Weights of a small GPT-style language model, trained from scratch on English Wikipedia.
Size: 8 layers, MLP 3328 SwiGLU, vocabulary 50257, 172M parameters.
Architecture: RMSNorm before each block, rotary positions, no biases in attention or MLP.
MLP neurons of a small language model. Each row is named by its layer, matrix (gate and up: input weights) and neuron, and shows model dimensions 64-159. Each number is 128 + 32 x the weight over its row's rms, rounded and kept within 0 to 255. Numbers have three digits each. A neuron's up and down rows have the sign that makes its largest values positive.
Before each neuron's rows, "fires on" lists the tokens most often at its 100 highest values on Wikipedia text that the model never trained on. A number after a token or word is its count.

fires on: " |" 52, "2" 8, ";" 7, "3" 6
L4.gate2535:119097110096109070114095132170107200120177151053145032131110157143105128142110124057158115128103144132113142193152135123137200125086129170110111155068091198094167105163195147147170086094139176149132127169155135157120133122114148167170122083163064142119135094129129064161177116166123163124
L4.up2535:122126163113142050124128131143162093156108158176174179113195147155180168129113130085138111159090125122128131116134149085137128086113135147117105110083120126072181132167119167193099161107094184167114150087117127088150136104127075130105139184148124145105166111167087081123183132160151133130

fires on: " |" 64, ";" 7, " A" 4
L4.gate2924:210065126083124123151071180121142133121163133108139087115159169117103113060075160097170142132201178094134118140097117094152091112179158099143155104110123176162111166108137141172137124164143121125096122124149113168100146142119170220164148103110119138171120133160109112101104170146082160116
L4.up2924:091155122082169228132061118105108086175149074158130171163108132167149180110126132175163181103176189064168146103119152117155153130102128078121150080137131142114129125073118150116049133138118122087180108135148160149149151108134065106082086137094124111153136068119093138088128125122081120144

fires on: " |" 73, ";" 25
L4.gate695:160094106138215137103178092165143140134165162048125116129136089160129169127118127138111152144141146118113135167142144141128132153120112112100144147103152153132160115098115152120095192089123123152186141158172162126147158127103173123175142127108157155125131148172117101126135157147083179171
L4.up695:152148152139164052144120169116097116078136086130084192146184145136214197094121099164116149101102144093092135109110092167157126174084125068187116088103079124168111223145120211108144187073121168110156127146125161127135131083106124144124113104075175095107140122128158181131072137138089159169

fires on: "\n" 22, ";" 13, " by" 12, " at" 9, ")" 6, " Christian" 4
L4.gate1741:113176147156154159127084108134145170115172140100130099100113154145112100131129105130145065090123139064092099213124117147183062141082132167107120174103126113143150073182117132117132083130128173129119211122111180136162132095172118083194198138098117170101103179135070162146099135109153158120
L4.up1741:137141108155144156105079172098144133202154163131136171136138178145170174164100108129128191115114169118117132142210113148139166149118112107122177136074135131185059121072150155154096125195066120058084148059117116104170156122197163155186180131110130127144135150131121160105080126139169188138

fires on: " |" 31, ";" 13, " and" 10, "\n" 4
L4.gate1025:133095119134112142151141155124139106115086139085152096085132126149146113118095109122086094066137130101137135116106129097193098083123114117091105087176101083113145182107125126166141120161102175120115161137150144101109090115129099172120118126085137155155137171131112122104114098153125107146
L4.up1025:189113133158157191160160114152097149103155111175104115104139092105170139112080071142148141141135101130112167054111173133151128135108066084131126120157153183121163130109110153083149148139173134077116093092101150156099128183206076106111129043144148170150165104088193128113108096156122077131

fires on: "," 53, " |" 24, "\n" 11, " —" 4
L4.gate1699:169120098112137132130115102161116120175131152095102073148136175127075097110124078121158098183130148129162118161105117126149104093190075113119183174151096150119095170139135091097087111129126126154133137165121131147064080182172090091123170138187112152073152203143117131107191090117167143156
L4.up1699:127166175134100074070130089113083095107177130106144126036081102138191098158159165118145135135106143143140119082194171127104121170117114126129122115156129152102138119105147091139139104125196163141185152153102123147107099089144094109139148175173066190080109182114197096109135036140091142119

fires on: "\n" 21, "." 20, "-" 12, " |" 4
L4.gate2897:139173211184137131127160091206186118113121111108114077060137072129091144099158109170116107106140141070186152144188149137136115090142193127112138076134136088120068128103156141108104119100170165130146115175128151062142098127091126145147117103104096149091113200138066084127127140138107155158
L4.up2897:121132148178181203147160114143144061128139163091099141064112099145126097084060152154116069131095098132083121126131148148123136139137053127103119131059169133154122078132130111083161097118144054148175106105151100109132140144166146135158119094099146138114107114116191175135100135091090110133

fires on: ":" 47, "Take" 7, ";" 5, "°" 5, " |" 5
L4.gate2086:153094108160124105155095130151074141095102115021113138143107093174100157150156104105090104155155115136060153160114117122103122152126146147115086124131079119099103068168083113142181108062108126173096091182141103087092137173141177108138108128105076109131126104108101138095100099120155128180
L4.up2086:153109129110126138142123134130092134154045090101125154094158118105161090112134142128185123185121081124057178186117146089200130188116114098154125151166075123052120132142124125114153144089089106163086097143138096125112153173158168102114113178167132090094172053166134076122104151116161055124

fires on: " as" 38, " |" 11, " TV" 5, " role" 4, " Role" 4, " defeated" 4
L4.gate1830:056137103161081041100119073161153170105140182093161181165150092153087104144149122112090094181141137154054122177094119136114065088099123131121100181134180086078196144159143158105123138103159141108132115055123061096072111117133123132139112163190156134131143139097081150110128112167146153130
L4.up1830:082101128107146088110136177138123132091093139073119103094125104097102146123141166142110196071171107159166116131126152105108143091148099122162095148167162145091112124132107165159113124086146134134084163125136145194094120146124126123164089189115147094155087152150105112127165078133113136135

fires on: "." 33, " date" 10, "°" 6, " 2" 4
L4.gate126:138152124132124088139112106122129160147142132154122073053134199100094120108106126150111123152165109087089096095144144107118163111155137094160151170200096129084132168167103150114086135145148164142131134135130138144088128085117121092169137131159093111088148083108141141150132104114089180167
L4.up126:148154200134125112101189100089091153146165098146200122120095121134094153098128128155137133083088094150100132162157102113164171094135134132125111092139105118124136175122102097176099179163100131163128065119132130092139153119145143210123126149123143123146162121168123125111153139128141127211

fires on: " 0" 15, "0" 13, "ʃ" 9, " v" 8, "t" 7, "1" 7
L4.gate2701:126136190071137121131167071133183156119136107118093130125147113139063111161191119105169124079154157143156165149157120155108117124105103085142161102139124136131052118146121102159098168081124132136123141146146172113121103133179129133149137108122172167100154138090119102119202076134172114147
L4.up2701:071134148133144143103129156150088105060201114116143134116107073144119167167122114201135174134098134105164139089142131127142169103120114150184117100109151159110142155097127164167095091133165133147122165125038158048186178086158125100153184150154075163127137133063120100114148062091125137167

fires on: " and" 30, " |" 16, " 1" 15, ";" 9, " 2" 8, " 3" 5
L4.gate1678:151123112098141091044139141161172079157095154097144057120128144156133130181089152151167121122154114162125079148073123126139095143164177098078117193167159092132176122097112093206177080116125164135133093131157178094153099089083082139127056097135125141144108141094158107039082136108123139092
L4.up1678:140098087142145082066126095183127157076093097119134131095142136151115182145135111051131126115136135122117110109125136162153134150133146143137111153087125134112132151103138116098114162111146120057149142131157101183064137151145139143074154135204065141134139109096162121102133113130101086104

fires on: " |" 62, ";" 19, ":" 11
L4.gate1312:129122152111157136213141101160117071097197118097076165141138132131134089102076119127094105144098185157116129117159094135128131117169127121112120166113103183127128136143137148123092150112164166194148127078100161078128102194140166115152122111107139116093140138117101086128110086117124214103
L4.up1312:150123163145100065164159157120104103137151101120120121064113089145175126129178135066101115153124107069144153096149180167057112162125064173161140120119160164145136112129154145098106128132095115116155149151112131136104112155110194108117148131140105160168102094125089147142138112129115169091

fires on: " |" 34, ";" 30, "\n" 17, ")" 5
L4.gate2683:143122141154136180121114124133138150108183106091156139149176123140137134114092134123108059146185128131176088155142078165120115103153105166078109132136067096194140130126194196116157095109179142075148164098133134142140151114141140139123142151105163145077171121156106114118118099117149142166
L4.up2683:140114150133135186166087115090089148136154073074133085085058133130089136105137106145124127113111130142108177130142087144135211100150003096104105163115087136154117144099192078090134180146128086082192188087114175114154076094127127142129129120116146143092127132195096155145110098109148154117

fires on: "." 45, " |" 25, " at" 16
L4.gate1208:133155143154160079088124113083181177119106159145130140101137148163121076078133107116106129119172116104099121139125146143128075135162163096119201158189136098130145087115152123165128176114126163115086144121104147094148135110128159111137112115118146126192141145136139142157168091160117111163
L4.up1208:111111153129152084100171143049190137132138115126145143127067143112078099087088155117053202106109061163137103134096175099146103102160183130173071128205123101117111071081117141174138125133132146146094076130104180150120186156144160171128118174177135131138162142128156131121138103133135123110

fires on: " |" 42, ";" 11, " in" 7, "-" 7, " and" 5
L4.gate220:122090128147145094193083127169184056089112093146097159156091161152129187124155162111115127115125103104175111114197044128193111147147126167077099141162095110088131098117127118207080148135159118183158164129126171085127076127112102131150129159159171066149114159099138115173155129145139108101
L4.up220:148139081164096098100093174151126181147100164154104080088158104169125142169176161159114136155131068129185122139074155120103103126108148089123110134139097161086124123151100224102134124117127051168146175125103080072130100145117098150143151159157093145174128158138148168131114136141136111179

fires on: " |" 53, " other" 9, "-" 4
L4.gate56:164060077159125137155113098112163141133124123076062148121170187155128105172091141138084180154109168109089053144126097128123103149131164142138093128169153101160123145091133148142093074088110100166193107159147157109160129184089126149185145117165101069153158125094142153139182151112098148069
L4.up56:178082152175147136124134130092120126087073090109126108187126114142116129148153170114133147169140120067128143094098058138101112123130100107085162125146084120107115133125111161129102167138130100187093197120160166175108012136102172131133134116097083140142097159131088130142165091127141158101

fires on: ";" 30, " to" 27, " |" 18, " as" 6, " from" 6, " of" 5
L4.gate2834:161098099124169149102072135109079162155130092129121081095119157147123121083115150126115107126098101110087182159095110130166188120170077107086125130156149128131170082146208131173180190060109110182181164168144169179156143162137106103192141047156079099100092195140092077161181110152136145146
L4.up2834:080125141091160116103135084112098097150126117194158079137165149109128127185103130122131129151119132148096105168162058136169099130126116121078128086097134151074148094114094151142131124151148146169159134111124128119106127130080070147127096065084085109211123113084068139120136125096107151106

fires on: " |" 35, "\n" 19, " described" 6, "1" 5, " [" 4
L4.gate2147:109090139141129110137098104159111127097136124158155113144159068123088161092149096161137068153105149130127151142102166190105110147137061091156189120113121120117148139155163138160121163104162173110160143119134084112091092077077107124157132044105083112058167138071141123133131134114215113153
L4.up2147:147129134153129091041167153135163135077158154151115149073120127078141131155164140120165173087097163137108071116097089109127131053096142195130161082139149183157122180125158118106128085131141161079116137172170086141109109089119136104142153139157126120073159173156116154107140139144130136144

fires on: "," 43, " and" 9, ")," 9, "/" 4, ";" 4, " before" 4
L4.gate603:150087132122159149143154089120116135103177099114093103113183110112128089117123100142131054138142168101107155126135114121178115097113136096152147095117115169086126120122134161116148102157113139066195166116078149118109143115147127118133159131138149116098092121079149132127170074140111132148
L4.up603:127098121145165162093159135100108092128118116115100134138168163153171114135067079124124131087124153103093163114121108122166110108129102092148133114136113079149151159128141177106117094133116169144157191126171109163187132035175153173168068136142153127151173117112129085093068113175108156104

fires on: "-" 35, ")" 12, " |" 10, " (" 8, "\n" 4
L4.gate2983:129130130104114141090132081192134158146101134100163106115146136150111180111124092139146135162127115123144072166142136150106094131120158118118160190151088093146190128140131127181102150138155082128177172101127124079175081099142136078143090096145183181104162133141139163153133108096167114126
L4.up2983:139099108134159108173100138099191139138116179171143123131080159084137133093128175196155146183136096127119137081116135139139139103096140197101139118110178136174122108105122138178142161082209178126075156188132128159164136140076162136126157083216109140094176095130116202154086066156092104126

fires on: " 1" 29, " in" 16, " |" 13, " 2" 6, ";" 4, " appearances" 4
L4.gate885:115084149103107079109183148085147132096155150103071089118133125199164081082135121155139111148181172119105105145063128102135115118077130100122147174109132114175178144148180117172089132121183151165144139134126114151113115080123074117136128070136144128122064161126141155089124107108168111201
L4.up885:189145107125147108179169120089094097065133134146079125099124126144137189161157104112114131069134123155093169153122148088150121085164134102139078142125157189125103102091158094076115157165180089079162171082099119135099121115118118198146138141193116181067146154157139152143138116127157139157

fires on: " |" 89, ";" 11
L4.gate1827:196072132113168128106103067175139149110133093112133115151153158186155107160108140102054141152118121108187101110181134140159115093135121165143152072100106116145129110113157151127093128200114135108112168096135144164183135143168087114081123105160146115115116146158131165157209140121114137139
L4.up1827:106133108149117057054111118129063126145130051152113158096088164076162139134147066173080135066094131065083117117146106122133141125071149070155106105134098154110105143094159108083121133170093137091119053107106120177143143051135162174067140114182215096084146135105128127128175092151106178119

fires on: " |" 45, " in" 6, ";" 5, "20" 4, ":" 4, "06" 4
L4.gate2740:111147138096118091177106126138055130075124078087128075089132196130087179097093142139152169140100135121141105134124114168129140150127045085081097097104136152193146122114124074117124161166137145166147183124110156159060112133137161154113178092090112116127169129144092159145116110076172163126
L4.up2740:063098143146074072143130205159123104101119144157131131136157119110106160192117105143048127124109158078087094118136117145133140095117179155152095094111111077127147141082116198184160190131080100155108128134093118067099132094142096113135157066153109102127186127148135143156188080137154111172

fires on: " and" 29, " to" 8, "'" 8, "," 8, " such" 7, "." 5
L4.gate3031:120171162091132111139122112128151100075139177060078147145117100146102125079116081157088120119142150079157122154158149110154110178141134108124135184167173122142113135088194115143167099125084177096212165193123165113134186137213125119132134088119141107134108140135184195113144078157116169199
L4.up3031:108160157099106133107132114111094138115115134097105177129075070123075089127177168111117111155144076162045062130120124169170084111161164167193102129139114086082127119089129144167167088131079127114190148146159122172113191116134160103101181085163102055111145093127171109160077154127119133145

fires on: " |" 49, ";" 10, "," 9, " out" 6
L4.gate2514:130119184166137084111171120089205141132102093104124094090102075151146084108096131140181114114139147133154129084105120137119124136138123135089087147154171134127158092187114105143152130160155155148072084115126218082119125116155100163103125167076122138144129170135057151105102117115160072126
L4.up2514:153163145086118164156084133095143175152160077150094116137126135187130163137081073101079125114159116141134160122117152153108159083085143161106083092147189098058084166054148128178117205179116159086155146100136164098162101156127104131122114097124140146084148179137145100121167133111091126193

fires on: " \"" 19, " =" 10, ":" 9, "/" 9, "-" 7, " meaning" 5
L4.gate1044:105114111165142145141135107138159148074182114164131121152097108128120113109136066133115118129102115150134114162174109117159062126131132090136138133124054172126098137142113105101105140123147113127140146090147111054037127155142078111144147124121122080101185118144130165148152114109161117125
L4.up1044:152166124096086098154168093112169098044175111157143092151123119097088130129173125075186151100066127129075133195111095100142155102098167081150124075113108082142126151060136161126083119124166138086200090140132195098142137151126128134142124116162105111153157082161135132124145097152113172186